Part of a small language model's weights.
Architecture: RMSNorm before each block, biases on query, key and value, tied embeddings, normalized queries and keys.
Training: 524M tokens, 3999 steps.
MLP neurons of a small language model. Each row is named by its layer, matrix (gate and up: input weights) and neuron, and shows model dimensions 128-383. Each number is 500 + 25 x the weight over its row's rms, rounded and kept within 0 to 999. Numbers have three digits each. A neuron's up and down rows have the sign that makes its largest values positive.
After each neuron's rows, "fires in" lists the words (lower case) most often at its 100 highest values on Wikipedia text that the model never trained on; "fires on" lists the tokens most often at its 100 highest values on Wikipedia text that the model never trained on.

L2.gate332:502496468487513540465522486457519532462478474525473503544505478502502497487501480536496525439522495443490477453475471511474515479523489498518521486497509553498512514491474542497489530506506467521542516441498488497500503502459500494520516497517513512471500514478474512495504510530496520468555480537485507494489553500553513520474482502528484517457477463463547512497475466541521501506496511509468516523494501499467511478484506472503528526442507500509528485509455517558514483521511528463492547495474518487524491514512509480489511521452509542522494490513486479479460473533493510458476483505505485469463525522479545483463505524512529502534494538514553477493529511499488463475479542548505497514522536474503521494496527483510482518533527520478499476522468507496499498487485525
L2.up332:452524477491530474473492447516530513512530514519484463487519499503434466522541490493511502467482472491528494490521516497498507478488463477489489504484514523467486570503486512467510458502496523472490459505505486505512477443469481493503453487504510473475481471506494480486540476474529519491486525519503499487460470479493509485490454538534509510510527505512475519483520524488521537522491480514516521494526487521581489514479495489451491481487482530461510475510486528496481484527561485530492534510504523493498471469510496494434495487490433495479504483505526516491502537515490473449500507485480491492485463516457489502568548493431511495509532501524512554493487499488494500533524532520481478502518499549501536505540531447490506473506477470496517468498487491538455502491531496
fires in: "to", "but", "and"
fires on: " to", " but", " and"

L2.gate504:468456472520546526510474544498483468486468471520553522561532507499514515450496524554498490432515502476518498460450515537524474491479454492492475507463539540460522512507453512503481509510522487519471503474499483479469492429492532539493480528516493504486499478515459512454506468492516518466499512528450514509506507513545524504511513489539516503522507514505528504463540477553536532500468511458475501477518489474489479472534477511506543485478457505507523495483456529510487531537533496506499554497495512477544498506549521445465522503456498492488480502542498492457531488487503508493470494481492479498496502500484479514491500510495477490491511523522493494485527462494496480465523520498520508524489495477482439483522513521497497499521493485478489490468528542487528524514545493
L2.up504:503500492528485484546503520500528512487490533454533497523466518547529547496496588499529482515481522483467486494515484502467517462531470523532503481484515494471521534487509489512508488510493524467499489530466530504491470503463481512486493508490462505488483506525493492495500472531514489525532536487508506460498460546473565453488467481543512522530530539525530467525485498517498474480481543472499536527485550496478509537495499505492477542541497510478502535490480538524486468525515479457487481497494528521512475521501496511501509522524469504532473424525488487457496492506494475540528482494484502474524518517481493459519469495534488504508521560473500460501511561483473474488472536516555515462517485524488520483532450520434483478489566484469469523499465531476477513488462517
fires in: "to", "n", "of", "only"
fires on: " to", "S", "N", " of", " only"

L9.gate609:451455503481480502510536512475535508494489487534504493504477500489484469498493529530505511465473490491545498482488497534507484490474491536538483465500534452491546546475530544461481498532519476500504487433550486559471506456525478506518530519484528471491503472526517485504491521498486520507523497547484488508441494472521544495506462525546549473507480495504486542483497485488560505508525524542496493404508550495472540499513494491508491544497488507495475490519475479514489503447501502532505511481481512475498498497496489508509492507529466525518480543525487520486495471516473467464476485523532497511504504487512552498479517511516517527508484518499495501493473470522511551491466499481459498477535524510490497448496525470505478460450517492514514555514505510503474533495452490
L9.up609:506462523486497491491524513518504493460527472463463502519493543516515475533524514503507495504510472500483490486511524495546522538489512498500462411529501479507476479477523474518500492466494524492521513501527516529544476486508486511477510506543488493481548529478511498483556468523492477535474506506464479487534548512462501498489498524462475445455507524518475542511478501459491496541516526514572513470479537501490494536467514488556486517528509529532446516517527466490533495514539451483495502480488513551458491516517491474485519485505500532496478545514481490505516487482499523455529493504488486489507535487505487522488490520517491540500460487515494505488496532507468517501508521533500533486566473475478531478538476459506512481461513501488516537488478514475493503497482478
fires in: "to", "can", "be", "not"
fires on: " to", " can", " be", " not", " To"

L9.gate529:499556485528500434534509550509491575529515492516510474519478518504490484488492568515502516518482482457490484500512491496478506510510507487517481503534499517526527500526510509543496518507520503514492468464524469542502514518488492469510492473475514501535521494501471520534476477523470540536537498504513488552511528511480504522519528509489489530531498502499523511508524459458511476519534496551464484505520484555468470478508483481522475534466478486479533497511497439527512474509491477515500525480527468524463484466540493534498461546491496493525536500491527508511504509521510515502489454547510491475473493520506500467444514535550462498496516550480522516488551533540497546494522507509537525520534528482466504506541490462478500497538506472474500523445460477477521477497493469
L9.up529:504537559537527509479495497544491506511508498486487507522498518489531533493515510493465473518493513527500524497504463473471512510513522534511473456509467447462485523528489516477478503465529523519514498525523488496481505486515490488476502497487483495566494470471474499488521478471527504520512495502529463494519527506488569509510504556490471525519488452531489468502476530501495481507513505471478487527514508529488531533516444523495460499488461521513529501479511464528528486549503490469496466482499470515485521477493501490546457505521476505500538531486522494536529490497508521508454439504540501483556540479502490527478485543460485499495535493509549500497507503413519472525450547491500460487500443515498504498520497519523473515508483518514532537465481530471525507524480487
fires in: "the", "was", "is", "an"
fires on: " the", " was", " is", " an"

L9.gate289:478492477456505501479486479468508497512519502515477521498502537452446537490487490508503558492469487484499502477464483465493547510497456518489515468503499531528513534520511501466517510500486474568487507455498491532468483483471505488440551494515455493470473491488508507455488479479482492476487512544478480514478544486461517511493501496512476543489492466502511502481495496486551517520475499493503514465515507513449512509549496511510512472482556509545495497496499524510542482466532514515492461531515520532524524511536482564476515467449493496472529498518518530461488484554508469536498502488484524464488536508511562506465523529489544493530531489474529516541539476499491492568498490472506524497527555518479504518471513505489511485523508492492540492455496514482460516500543480
L9.up289:497522499493513517531501477500477493498448543539465577487476495498480487457498513463509532526485536504497504503439479510474495483480462478489525547486506529460499516515508523497513501496498467526507505506506507516475482458464519502503512498505460498488510495473526488521503471512535502490484483519490518525536497516546495456493496490512524485506523505503479490476454527524534500461470549499510493487474483488442510493521473519485506499535489556462547476491482533501532488491484432475552476529503471499534458520492454514476532498488485527469473491536478505508474494511457422525536522480513516500489494550518482497496478501536518471501489529486515495521540529469477538503492534497512543510500483496503505484559518506479525465515491506508497484457518491455481485517487484
fires in: "which", "that", "and", "to"
fires on: " which", " that", " and", " to"

L5.gate553:475522508537509519524500531453500534471479527528535535510533502435497514484497524515482470476527452460525480438496498448538527485499564510465490497490517549522540472495471487471508487484498519542475467459529521560463551505489486491483489473535523480479519524496471444468481489495523517515517492481482505511511532526466501484485499481510513449526534459458507479495474465498518511507486445513538461461544519488485495511470547531461522473482546530492455475564499515511507488485536497530496492464482493546509525487513539556517518529512522504466485501468543486488532500508472472530497509507471555513494458498527517492501494477512505499529500500494521500527471520504486495523511546498512538482500527508507530511467478527509492502497523507506483542495475515507545532502477445
L5.up553:480469493501529533465487534534472500452487478499504543500473522536521524522518535521488566545476489522497539538485513505497501484483464522479530485498486513515503480466443501461544530503455480484481539502518537455507506511443484503440519514524451511505482488554503478472486508484510509570500477488513532474504478475462450509506508505531476535503502520505498489512503523519527514552516532551519476489497484507508550492463448442507506510493523503521504483526490480471448497454514517526507544468528550519505476527540474498482500542502499535515587492498483494503531498506511502491528526472490493506478511498500508491483479517514519493496491544506491486526521480496484563507506482497475481515541500461527462507505496500499508497491509511455534499500550512522508447539497520
fires in: "were", "are", "not"
fires on: " were", " are", " not"

L8.gate655:500503520518519495525520476481466501474490457484504498493492514476493501493466478510516483504493486539490533458495458515492500508506524447481500470510552499487523544487541433543495525567467509487470504512455538512486526549520511499531549489500495505495533499500515482485465492534530486487505484516523495502494514481482497506514517497511539497490508519524448505513515483462479429475494495525514539523499451511522449530523517463451491494480513499520487533503459476482533515534505519499484528492533480513501523502508510522507517476531469488475537513514504480479503494497523487525517485480497521441503464506457488499529487532480455506499512503470520552496482509520487556493483480498544503480523484510523502465497527516548520508525511477504487527479468491491501546537423451
L8.up655:564529518504499479530512507516525511523495505477519502477541509487485508511488506495533522509512501479516480498500529569521502498433513494535509552500473548529470492485540533471475459468466517488521525543496487508500481518530539520437477544486492516504509480505490481525497471517483451487521494433500503517479515487498559505505502491482483492501527489492487462495487504498502524527505493499556510505511493469526491507478462527507451514528464525525484524507537528510534477536492460526522517525507557510515484474510476507489453479451481529429521488476448445517508470448469464505511490507480528518494462473526492491512488495501529480501513506502460525516451506481501527484496540456507511476469453528520502484486484501510537511503497527504500565492475456520505488444520520
fires in: "has", "been", "was", "i", "is", "also"
fires on: " has", " been", " was", " I", " is", " also"

L8.gate831:492536537486518527453489497480494508493500480469515473485453505461495486530491535538538529509514521472519499504500530509503494476495477505459501475503497521487534506527479495487493518466523542483505510430526497515502484455484520504503537496478519533485453501456498484525561511486492489494505500509463508442493519561537523465483507505515507467498500510485519510509550488512489510488437546477509530505540461506496446498518517509548530518493482494504482493495506452483465492499495513513444531464507457477460458513528476490451444504526506525512489519529492496560501513487479505440525485494516506470528491517469487487492511489465450526444552461520504482516482528486496517467489507484517498453515532491501547471493521465469496455498504483509459511496483520492518543484501514
L8.up831:499485524452503555500489520495503470508505484494488520496522480510528492479518484519512471515475504489506489539491483524485487549480474490455434497492475481453546476526476485481525483511482565489488485499515516499479468464492535534489490468532500506500484501494525497481501505448480468530497507512514436476437488519565523513498463478561513506492468493510549512486543494489479519476495465500529500496525469487486473491441476477515473555481549473503523454521492538477479474521566498469477500488551494500518507487501532483508488455517462475483483468479503508507478495527486483471493541500516496431492474526498442514519478462500521486519479515519509516481480481476520475480494478495555484524503510518480482504505487452494477513514530510499481523465514483529499527510490500
fires in: "more", "most", "less", "very"
fires on: " more", " most", " less", " very", " More", " as"

L2.gate294:523484507478475501472517484511446480475497529498514490490474503513516529498481555497484480478495463470545512428531483525521465451489496499504458501524537518468512516513478517513500494534487494482537486480486506519432532478458511507535508469460509512524496482455448479437512517487499494511510477501494536521530489464475499445503456470491533537489491477507528515460505430462481509486477490484489454475514509512451493488526510528525493452491498545478489538508491500474504488505512515480483516473494456529477489503481468510514504504522495526485492489521470510480471469531515555475496494488504520507484525483530466433483531479529475523510523491535511424528448485539475498490491498451485517482484504491481505499506478512480472464530464478507535520498499507469548492544497450
L2.up294:494482553515551488545494533519459491468506502484494497520549511468475469529513485465528492492461507477499471533469540546549495481484494516490449502502462503496500547475482512510556511481502489478494515479531502485510517467504456458461516507468489504516551525493537493494523504508528553500480499473483477556512463504511465513488515522498494473442521468534491505487487454465516523503485493512469459479471500512466476515468481472537485549510507531515473519590480495502481546472499524490502530501527532519484473533550526503532447514508504495494479489537485482493511490496530514498471502543534511502528455486549476505553504471501473478504501522502492477436458513457493481497517536497476491518519490483495515479521437531480517511507477500549471504528525512479500491499551465
fires in: "to", "is", "all", "more", "are", "not"
fires on: " to", " is", " All", " more", "ther", " are"

L6.gate300:506481455477508529516488506496505478511491517506473465481469507508482489458498512517519536519501508513490485529504445514521516489474470485499498480527505457538479553498475502522502467544520485550491487490528502503523457500500547502500478512441488501473482551459501516492499466479508476524494503472501533555538498512486528465552476489516538465501476548546457492484492466487505500459498506489498505520475486513530519490489471456505481493497501502515507489509459508519501525508477494515510492499494471530529499500494529514472487470526504535485557484496506506522522525565557478498499480547527485471521539529440530497475484502531526476516509501538512511572459517539442513495493502509522524547533493489478506514482502507495491516518453518488518464508505485527462488486459527
L6.up300:512519502529537495550511498515463492483498501477517465534499476508557468480497463486507505453490549513484500521525510529504490523506486488502482531474532487526463520499491455472495511497530534489517512461473527509510490435515538495495479475481492537449508506512500553541501515470485500508459439538523530518446500503524518485478482459529513497523507525521529483493524482483520525500474486489486501510479501454502497488496483535520571495473449501512489517497462484519504501513523497487494484503488461521513466488529489503512500503530543525483519501472529531461499524503533540492530459452505465526456539546491523492537487502515507477462542515514486531487480501542496495502487500512473526478514531482542561497559545458499491478503493522503496521472512483485489543502474513
fires in: "they", "as", "often", "in", "sometimes"
fires on: " They", " as", " they", " often", " in", " sometimes"

L6.gate640:475474505500542510538512453481452484471480492469496493493520535525486511531442565532519529454480506502455488493464517524529470524538510486501492498507544505507497531439479506515466530518535463507501504522523473484526496505489520510496474509546490525522497472476515474471491505449528509569473479503473464526504497540446532502527457503495499506492463469512440494536498506480499483513530484539482506480500485532492513507509508499478441515495502515511490514491508459505498553536499496530484551496472484500526432496507515524482525483538477482470541460563512472548524480523490497473521515516513495531494527500471519534510546491520493502486505499515471519475515482532564519536488538501508494537499496516518525485489526526492539502533471486501485500502527484501537500508485478
L6.up640:521493481490478452492494471479471470497453519439495502491550529453537528500486510509514483492512472466506465448499497463501502539487510489480474503471518475480480464511525501483522493481518532500554520481541500489517513495486514526526525484477473543510486472473517508508481493500475515468468482474497455474496490468497561482510482494483484469512468521537512529499470498461402494537489497540500521489541529470521473527520514546543507518509488500522471522503502511503491510544528488529523498539481498505520465507486512531512472509469540528549531464533477555522499484538500522472492504475502515478515473484503479469475521486490510465518530551537475511486450538500496518500503499511548480512486466465505515511508518507477520510511509503453548544495502439480461476530510480
fires in: "has", "also", "later", "have", "ve"
fires on: " has", " also", " later", " have", "ve"

L10.gate760:464477464488520515494538516495499472484497505536484452500481518489490509527512517529535479480509534507517499468467499477507543495490513477491453448509493518490541535486459529495508462593522476497495533491491507503520512452484513501492462561486525549471486497465527490510493493532467536501508465508488476503514528536504520531525504449513491544547537463515508506492526496517492533463486531509489531496510504492471487522516489506514468460446491480497514484513519467424513526507515492525516525510555508551514496520495476472465500470552463518531506528512503504497483525493507469472495476474495505456515487520505492533486513482522493506488521528514473510498499478478525515514464514508515543487545550509483553494545509481472470521508496511477447530494462506497493529491511471
L10.up760:525513533476508474492517429479514517497498508498470517508505519457500466522507488501529478534502568469488510471478465546526500515500497518495428488491520499529508485490509469513471454470497500496477532498522518497452428461535494503492533531490487488517514474488514531449448476484501562519493553504507522509479463504484479485521460503475470522535529498501489493507489513515532530518501547502488473528508523510531475537542535503497447512497493500456543473503456494495474511522549482476506508499486450466512530496511491538503489466505515518498486512476483479474492466568548459511502449464463497493470518505503475478485524487461497535505540513504528494509535447459520508491484512526493551477532476484474486538454495497515487474502504467471535467483530556471535521461519494
fires in: "was", "is", "and"
fires on: " was", " is", " and"

L6.gate578:509425500482519482505454524504536519452542499511533515495512511514487488499499459510495504503515504543503502514538449502514465521521537478510474518486503481496555487453508474543463469486496502477500514479469487496513443519478503464507504493523508549519443502475508492515530514497486515500511528527519474486456525471503468536567481471508513492510546491529413470468530516466436470533487512512549429481507481509497520536496507519504457506515497513479477505498494453494498509472518501477478506489529503488502422496499481492472537492462445484523519501501511460528534481498529467489508536483465516496507509496539514487490502467561476492504529485524543463528498494525455523474478522481488497533483493513529491506508524452494513487481446521508502511452522460509540495517515500
L6.up578:546531499523515504471525480484546493496485451508539493514517504485518477509497505496554524475515495506549506484467535482480479506459493563476500495480491515529536514508489541518510425493513494428509503517481466523530550488509492527482479486501453550506450493550527513484487488507503475485533482446457453504497513488523499549482504515517507482472516524462488482494532471502512546493479527489476501478512465514491483469498512468552506467515540531545530500479469526544475484500526469540522483526536512485473542515505504488484486484479480510470501528508488534480493546524458481447521514498522502528504519516512505497491478506512521534470505468509508539492526502493539491512534445478526484494521544499455473547478495481501484492494529504496513500490526492540464492488494496
fires in: "a", "it", "part"
fires on: " a", " it", "a", " part"

L5.gate612:474493504536465549465515442518519500493519502566468525521477544490474514453492513523469486463484489490528484516523474484494533507493529519514502472470494511491540482512497523495486523500505507468488508513503490518512495545503477485496493512556489537481496564473467529456534514495501484513531479504498535515472497501522473506536481454521505478514472513509531491454494484557538492531463527500466505521516476505461475512519514475515502483448477507510483546503475495510516506454515479516498488506513574485547523549470460515454523489481481484506437533526493502528478467518516483518519499491481516467473524456464531487493512507514522504545569544477492549473512506503500491536458487528503544562542489489491504473461505529519486516496479486567458525524498529474511497512523503
L5.up612:527487472525490475513486564506489469420482548509486476506482502496515491513507521487497526466507481513486473509497465483512487487511512487536525531488535497465467533475501471504505541503543489466506505498475517479515458497452502494500537481486478449477494485519506492488508515485511502518461504509508532510517489472511503515514468467501532447468536529509490538481509479520442482536516482507524505481512506530497515465491511491560499488489481531523471493456504468516477499542531475511511484490501456530525514510552480495460536461530528496504525488507466458546465481528490493461521491464539495472518487577497486501472460536521480534465488488511488500552524474503525483498494509508553499467516525535497530498508557459522522507434492503506516538528447489500511511482446492
fires in: "to"
fires on: " to"

L2.gate529:548526535500484429478514503498524494482517524556549461466501504457501519532490462527483458516471527529507542518470527532493428478524467471515500448478524503462468518476472503528533489450522446477514496494496520519529542477461525483491486491470498508522468512506468489455515530465537565514507506516459478524498520497465457533526499485489523483495494489465497511516535485520536509521481543484488520467526496507497488514520533523468512463482438482543512516500508509494507512527481504480507476491521489464497537522516470504520460514522467477522512533508483500491487489523478505460489480496501530453491491504498481513546504516557494486463502479535532507543491493520455485522483516493537514486536533513514471484538521486546488463459501497513481490493528529512518508497454493
L2.up529:539506524481529471516505506530481491500464511522496530483481489506525494476503505490473516510499469559514514500526543553462473535521509515521515500469466491514498475472509521530510476495505522475509512509527473453506525507530479512488539495458516503536516458489518494514510548460471508500475523445505452482505512509506546543482521488441521532512502500489474515461526435522513526517484490534501474506534525502475483483516535486512522486471497528557483516522505518422477498435494481476525527497525491493515456514516474452556487460501488464491469516511485509533494532548445493528519531461501493539481477491559467510535475505529471474485552467503480501506476473519510520458476521488522523501512529500474493511457476473505487517507514506504495490502511510504497510507500521
fires in: "to", "as", "t", "not", "both"
fires on: " to", " as", "t", " not", "ly", " both"

L6.gate747:535513503518506503478547510519466454456493496483479532564511502497549497518513505518500502512467494456505458498474493500520550491515500493492451464541484496503550528482492493513487497544525521511470477488549484491484518532480463530462483473517554494497490543502458551472529503510458478475529519470514530493546491497507503467450525469507521519492500494520503477447509463516514504470492493479463510482518507485523526446557527479542464491503484580490543501466499516529499515505531516483515503519500517492529516513528481489501487534506455478481464470478510528470433484518517518512526557484492517472499524514489505572463482518523517511529505491471475506505530484513452514480503504480492511498496491527483487493497485552479492542537449524484551499506499483502559491524542523
L6.up747:488488495490489479522509519485524537512478478534540499464511449485488505503527492496537486484516472526493454526545504481454474505459457502500463527555527517487507492523532557462486502516473477517468510454559501533502499484490523496518523479445524523476497495544484492466500533503499486495491509473450488462494492487454506504519470466505524478480522492497491518537503518505478503475536479522559482497505478513484443487495544547508529462487516477517504555492479475524539465509477519541530507481542515471467517502539493477487475489531491489461485499465501565537484523492504476490526468529495462496466497485499530462497474486468549512520512526489452466520504511530472532537485514524490523483529524506518489479523490501515513519506502480488532522519485516540504516542495533
fires in: "of", "to", "total", "is", "several", "many"
fires on: " of", " Total", " to", " is", " several", " many"

L2.gate451:484516523540527454494519497501510479461504483518535482489492550483502491492554508517517486499499473543522519529521513504541477491544511537496491496484501450501495551493482500490506480503471485489465515475483508523454478499513513505482511494487493520504474411476519502485502469509493514524474533491481516489525533472475473466578477494496519489509498504533472540521519460500488468499497529479504485502475500545499470479543539495429506532470527474519509548499556535489467545536506488489513496498550514539494488508467477455490495511504527499502471519532469540540524464484473491487479533484509496541501499510520502509483545557494507555456482492510523500503500479512518487470522479479498497535522502484534505498472509503491457451543459474500500494466483455487516499506512531
L2.up451:489463553500520504514499500470497495497500508498510532461576530525559487506512498532481536470543515486489491552522534529477499508482513458498478521500486510481471478523478561477522447501500480473487520499510537438506422484481539474522502468536501507522480492512464457438483516521496478544497529449491463489510466516472491544528478512489538537494523493511499482464475496478531469501537465489480483505559519477516500489478479486467469517463470470528481505521531506546469543496462533513497470511506509508547493552549538475493465484445478496530475492520491487473512502517474526453506497461477541514527478432497490480498534517529514518487527493498487458453521476503463508504489497455484537479498496458497518481537516503503497501486460518513473506461529496514498482504453507
fires in: "not", "only", "instead", "just", "t", "rather"
fires on: " not", " only", " instead", " just", "t", " rather"

L2.gate498:504497553535474449523502489529482539490453512500506480507465530481503540493498535485526523475517534480507529504545504500497510483489489517501479477518469497525569553525498526518551507512518507484484496483457539507543490531472498491514511531478506437533465485493507501484533493466463463497530516457512509558445492520489532487499450537505514519526464485534492471472509495517535506504500497508513485455486492535476502483491514513480520492490555519483509469494505498536475492512474464462458505480419510531509503484500501502464513479462483490463517494521502497525498522544483520538510512543479536500522474475493496475494504530524490492468487497469522500540491496505501489515514504455450491540472508499507517473452500499459500510531481491488455520444508523499506511495506488
L2.up498:531494472511489504482513499470501530488512457457504536503519507471529530526511497513460496483533504552540542525508496508477549523541526495472518509485532499494501487502477510513517506501482525439553488471491498482514529464467477515515491493538450462502479490517559479525465491487478472494537520485489517488499514534502514491490463517530514501520486491481478542499496425526504505533591502533472512468533562512512512411522499491516496488510495486527527509488497525489549553495507523523533481527471515494535494519523511503481489503475503501489512481467489523499516479496503488493494501499467498441496512472498481514528419542502506440499474510508532493496498456462513493510517493511489460489525475491507493472465473460541515504534472505537526544523540469550468523510514530
fires in: "of", "who", "to", "street"
fires on: " of", " who", " to", " Street"

L8.gate440:484486527447567487533459501495460503417495525494487451519526480486465550487476484503492559442515512502535514463492524510498488529527529544510442503454492504497525498475505488509498518542511478481515509478516523488437476457447532503490486507503454525527473514463502498466542525482491497482502527488492473496519492491489476492467499485523487506528468521532490525518522475491460467520509518512478552482514533490509495478511485523498519506499517500557437493489468488483473534503507471496474513460499507541500488517465460546478523477476478507515493511504509546516527474521507509548481462490481541479510519453452522484471522513503493516468528518506480530510508470518504497495476511518521503547505544494449526519508485507494493492513480500515461505501446510492496521510497480
L8.up440:501431487505478472465473528453505531446512524530487464453532486490503526492508497488445490514489497528530537494523504522520518492513461489489491482506496538480480468555505528523544481528488478493453474507513555469499471519503488471496513509509484491469545521557492487503543484475494475486491482505530536517470489471523482486491464525537471488538512520522511482514507463497510491517522523465502451498504513501502505465475521549506518512507476526494474510482554508510521536556567525490499494494542474527496466486489502500500565498473520545536501519466532476512522532473456502497465488456462471468502516420461464468505516480508487504488500510495523497499537485466476531502468505524501470475493504488465476516514518481515489520426495478471461474533494526522470542472482536
fires in: "and", "not", "or", "just", "to"
fires on: " and", " not", " or", " just", " to"

L2.gate35:531470491516493510477500508504433465514507549519550498497464531479526486458479549463514499463516492479475521500491533509517514475488503513490497487492479484473490547505479499458497523517521512487517498514494491496523484474511477504516480492467465474510505446446477503475517538477464514545526513493522491517500499493496524493534490469521466474501473485552473526538490517551470523490517465529546466483514491521478494518502512533504548505515518546503522459461479521504420553508502479466543479457477490514523499539513465480524512485559485452519457527521516529553552530473463491496478517508516506513495506466512494510525512516547497485464522506508488479491466469523509457542489486483487504502518481476551481489484483494530502507491507486501500482490489518487519530495540512
L2.up35:494436511520489462516502495505561498500477458506527485518524546516473546491470468514462481545545477509540510495532495531469531492540508543484490529502524490523504487483503519461526488500489527518532499518507507516481497503500501474537495522503501488500453526464529496522498458474528502507486514509497527488481566426471501465488472503547543474465473524529487502465487487479465464499483537496488496505527520571515461501503504472474483464504500495523477507485517479440497538504524490496521510487483540524487496529481508498512503536529566498534513505537512484513511477524507461520519503511504496466525519507508488474526505469526459495478503535539553470495494501481505490459475480466468447463476482480493489515526512476480509475496502508449537495501514531491499474509504504
fires in: "of"
fires on: " of", "ing"

L5.gate738:487498511502485528481490532493497477476533514494477518505454476507484529453517509571507523530470490486486471507477492532494493481517516495500519457475463507559500559486529544513471492534522555539529489540538515499517510501514472513501485529515523476473458467503478494533506517542514481489525515508561471538508518489501511486498526471519498516525440532527490563489506478528503510500534527516482542450496484507462452542518482472551500502491512529523425517497489479514435549534500483525479474483501491477523501496519470475441503501491489558512471502516481509497480510476489516513525523518482510502518458442500490486470550514513519512522513497475511523484524491502491463453474483489541537488480508491491511478508505513532530483479455481511503520493465447494511499495479521
L5.up738:477526461503476481467496513483573508506559464509486460501504459466506497506476498510513466489524469471519467533540535504531482498463524466442482455499521501508543498523483491510503499435515516470510530499495485503512505521521471461523490495489495476474483536541505489490543531462520503461515510500468497478456469481517506500456451506534488488509489490522507508480470495459509527501513493523483521494468504473495473509463488513523475511475470512464518508510488485482482480516496527469480466494513471476526464532528500449478479498510486522520488492498505518463475470452488531502474512529503511503530474501555484514531464524534487495500495509562492510530512476488514462470535506546492456487469537478466492495537496509476487468494492503548483533494555460505560507495464507
fires in: "to", "not", "can", "could"
fires on: " to", " not", " can", " could"

L5.gate670:531469533475481486507421480492514480518500490509481515512458491480446493516476494512525505509532516516527533476483471492493532490516453495467481478529510491504515525566545491460537479493511480477548537504468564485547500512476538504523530541465511531523493539515482487472544495484496501505520518507501503541507467485484471525505493482523505525503462516499487535490464482523492444473505504555459480483474470542493474477545482501505451462529477507486489474492473486508529489506510488556513515549504478527543521495500515495529511483528527528464516508501502494552532491489528472466518517535502491541518541532484519495501540513459516494444496525482542524514479485483485499506492486443473475497524515500482477498538522515459461494514519484477479524478501491496502493500487510
L5.up670:536477506465467461458497499467480503440531477531524500505518535537508449505515500517514499503502483490502488500511473472489488504548501460493513493540530531478514485526467566485491518499491486458449474478492528486505488456483538490525515483505497500474524471459513494480496503515495507554527484502483541480501476465485467481543492515544549526485505485499503515494519493563504485514495462510462499517485532505520531488513503510518504505524528503530488486514512508497527495461462509493557501528532494492485485452480468476496547499471490473448486531515495509487490503500491519526496462534460502527497508493514510517488489523486504486457487480490510504509498534488511542466523460513482466514501530497497474507523508476545514497465493520524526516485543539522457475504465492
fires in: "and", "as", "then", "in", "also"
fires on: " and", " as", " then", " in", " also"

L5.gate43:470480473527509518491494504522471497523515471498487476500506522503465491523499533524535497436472524540520550512485492496481462509460501484504488455516515510496509500485487478540499512545528478530510472501513473520506576450478510480554479515501488507513483506519517452504494496501514438460498440490485477557479471501461482463495456516526525500515534496537474496544503504494490478502519491497526495485525505531500492459498502490468480452458477508479510529463476475457533489515501483556535503508472492512477484525521498479561513518536500528493495476521493519500482499511520500538449486461516463452502527533465557492533488502550500472499518491523516533526477534541499543549471533474515524495513471545487527479480510508470508518505523490480491517494570512513493524482538480
L5.up43:489518474470503509479515542500484504535479458491488490468492508488538568499473425498501504505555475479519468500542494506470534515507458477514457521504456526503485507530553513528545539541461444542534459521492490511504502496505505479512562506535472489507532561512450529490489473501522510488489508501500483496518518484432486517519499546493510529476517516497547520532472511480489510499506509439480454508477491553531490507499504492520479518484513489525461536520464447501507504505489471488462530512485534560522525532554502483469432488515520468500523514524501483490495558533506454481510481485443536514477520447540461487490515528513498497487481519512482475542480490480511492539493476527519513520531485546548503514492461514478503473472527515509501446482486476468489513503493476
fires in: "with", "has", "it", "the", "and", "also"
fires on: " with", " has", " it", " the", " and", " also"